{
  "hidden_size": 384,
  "num_key_value_heads": 3,
  "hidden_act": "swiglu",
  "positions": "rope",
  "bias": "none",
  "init_std_o": 0.00497,
  "optimizer": "muon_variant",
  "schedule": "wsd",
  "max_steps": 14665
}
MLP neurons of a small language model. Each row is named by its layer, matrix (gate and up: input weights; down: output weights) and neuron, and shows model dimensions 0-127. Each number is 128 + 32 x the weight over its row's rms, rounded and kept within 0 to 255. Numbers have three digits each. A neuron's up and down rows have the sign that makes its largest values positive.
After each neuron's rows is what it responds to, as a language model described it from the Wikipedia text at the highest values.

L10.gate884:155119146144081117101148157104079130118132149097120097139128061151126123071153138119136127078142151114112071145134086112108178162168084164128056157194104180192149133084119173139156106072115171118120163072155102128121157118169097170162116185137128084152177110158181131168126168142159169150126214098181119113162117109092144088200104119090102150118130101128068128149136134141146110102195
L10.up884:149123135133167133126185099208131149134100164111175113128149132162126084178117151089160192135202130157144158124126103162120167182139108165148089152136037167139154151102178115183133139174132145108144154107109179089126129141139131204152126147095078107064110086184117124151096086159171126118118190068157056110113168117102142101188146110104152105160149094100102135124168182136153077106173
L10.down884:147095133160132155168073071110193107151078152150102137069154198105170151105128159164124103149145109124140122107180173135145106057065154173110143118139158136101079186127093178151129118153135110115160113178096103086117118126120101129089084099130182177122171142111152166122118104142131117113121094103097133063109149132154059147106091142129138078150085203170174159178086101130122136159052
Split-word starts in biographies

L7.gate580:111130129208147117057082161116150121146145103169087170107092141126128171165147129190170152115134168129157147102166101093164131166122112098179137167165091099151150084101096105127149125153111089065178107059141176174131072115106109112091149138114173139140139147140091126097107132142150131104061125116084180162149143144113143143140028134178129139125069173082166126130096175127122117070119
L7.up580:139140209104157121104112123067137167101147152100140142211111120203004145082155115094139122083146188095156157090157154140158114122156118079118103096164118097127154107146151124077169138125142113146071142105148163098127141156118146075119144136150087135105144160123124063121123111113130164133091148113091138105095135162137147079133078154126157083102040086097133117084176151137110136134095
L7.down580:111163119159099161076146109171098110109082105134117085201121098126133203117118139173151148172154129188111117093166103156136156161093120163055102160188119108179083089119155099162134152133139059133087131095089137109148091145148126205170157147110142108158115137099081160065144097139138147146093120136112139120187094178185136101161086119068081119103115149085118134112102114143126141092128
Clause-start junction tokens

L6.gate863:097110147195088106179121120186085173089115140104172138142156142139125187157123151147083094122125140089119071118123126096180147081138134178137116090096066153104113134144139063137094171190144125097174163067174152116095107116072134166157103102160142118108107161101142134065152134107103119117152065105196186115162147139189153154131156137156162128078130151161122112151171085164177097146186
L6.up863:120147146158125132104160101206122046166164121109139124168097110130092109112086151164113156122112141132149071126148132133147092137125171148141111106096127116152117081122101089148120150170144097064120130073123130106071126166079148134116116122137072079157081162114176135060172126065130113112126121111121187084127186101162125136159161127157127152110112122090153087118153118139141106177167
L6.down863:134116128149088131132132126139137131121154092115111112099146089149186157144139112161123090119195179112120140094129127093115134099133129101171169170060075116148155064111115085091081153170124172135119135114113096172089118108112179081141205106144172096154083170136146069114167081083077130126149065112134097045141094086176135106155174113133112167172131085129107077111146131141131173126107
Noun-modifier word endings

L6.gate867:062103148124088169072100098154127155107128142115109102145110120127139182138109167099146126097114085131074147091181074140103100141177029136139062185122142115158102049255135139103082154157092115119119064092100136151177150126147079148124150108144133144114170079110136129092117099113176097163130078112157152132132139157151159115144131116114111124141063103144127133076153154127103180153118
L6.up867:132128118096128078123181123129123137165108156102133107137160156074140109068092112117126176095109077174132128072174160118085124154120110120134101117101129166132094176145078117120183096149138088148141143107074124086164109166160102184087142087165121127164157176111168127126106124069085167152106119145123096123168159114144098127080151096159107097124139168089140098107125160103157076106086
L6.down867:137106078158125198096112092120090110139142163137118130140081174102151100124096031062153071144065135147109103090110094160115163123138117132116149196178134176150045116165085139157089104176105111152134109154162133129159149142135156149168145125124111118150169099145149090178102174141128148166118176088168139159134119169050107141113136141153096102145129098146150139120107173148186113178090
Copula prepositions, mid-word pieces

L6.gate415:116121153116119098142066156121105119128125167095136092171107140103112127160151087143143157100122162175085089157086132113159103155116118115164131121142118151103123118168097084078159089163113143161150110102138134097123136082141130085151120206102155095080123090162105174133147136094160185140134144141135163156133132171079121127119105128163100093150169114131077099123169100116138124115135
L6.up415:151151146147136077150148161135122069132139115167111121140110121234164186182126150118096102147108109129119089136121099130177147162136099096142086149142145107120169119091150091142123130067165154178162056161142117123122086108157140160129137099084076055168150057078182089168145101119175200143131144096149147146166114114102156137157110148127142107118205163109131145090117091164127134109101
L6.down415:155075105107197090112137138102104171138165112132101094121098125102155149188209207078144098120092137126103144151081117099189064132090104115143083125141093161129230120123117079113165166112075115113173141103136126074167107079181117184136198108087126112122148188148180113153087083143129174127167123123170068112116147129092113139163079145155098123079120130126173061128106146156134123087101
Clause and paragraph boundaries

L10.gate742:070124170130183112156172155113153127124206176124173116202143124086137153164143141112119121094145080112137154090133128103067150076170160132159161140133135163102117115164154133079133161076147141088110111135136142088119085128108100119078042083125161100133148190144080141207119100147131154164164147143164094123188120185106170103120123109147203145144134139174129132176084157164099121125117
L10.up742:077155091156074106130091175072108113067126148170140071094190062180113131147129125191133165161090121135168136111154166141112105123128124071148192144126116129118103137108094143081159137089118132127112079139080086157186043177107077107160082097093132086167111127129131091110072167148152123144147124104184084082139107183114093097133147104114120154179125119173169137110141130153160072122100
L10.down742:128149139194116112160066101117153080108119118099121060168132144090160188141093142125129183102082186111178180147119151109142111118121070108145118106088135092150114118135097098154136125212179128092103129118125157144149091110139073112165163117133076152187129175155122120182132126135150184169096163151124147137159150124220179140139101166150159139056170124178212147124095126100111123157104
Surname-initial name fragments

L10.gate230:140123100142142096106122144171127122157145131112112157107139127122111141054157104075149172100110165085121122061091119080102144084104094104110124086162120110112069141124101162105137137151096077162102141108221174148140102100113131078128164112144126080124100122071111168158053122142151085118140155143153125185131135152130106186107147163197134092124178122151130087180112121141062125051132
L10.up230:154122116180139106098120132166128101127158165114067117093119113129109084180108092106140163108089138198123131082080132126161110142135113126187146082096172125114126163132175095142088130137092150122079155157183123191128116159143137141166117146124073129145201125107133129183181098153149160167113158064176196088148189098163163161081157141226143151153139109156130228116103128094138148141085
L10.down230:153120157118109110074148129114122162080120120115079163164115104131042093144115092099137146112076133101131112126137107112158109111111151128093053150123082198133169103075109085121119089077119112097154136139217108178094067123140122083120121117130130115124119162148176164138089100142174132163070116141136127195095170137110087114133163115147150142134085085133114174121092148085143127132141
Academic field names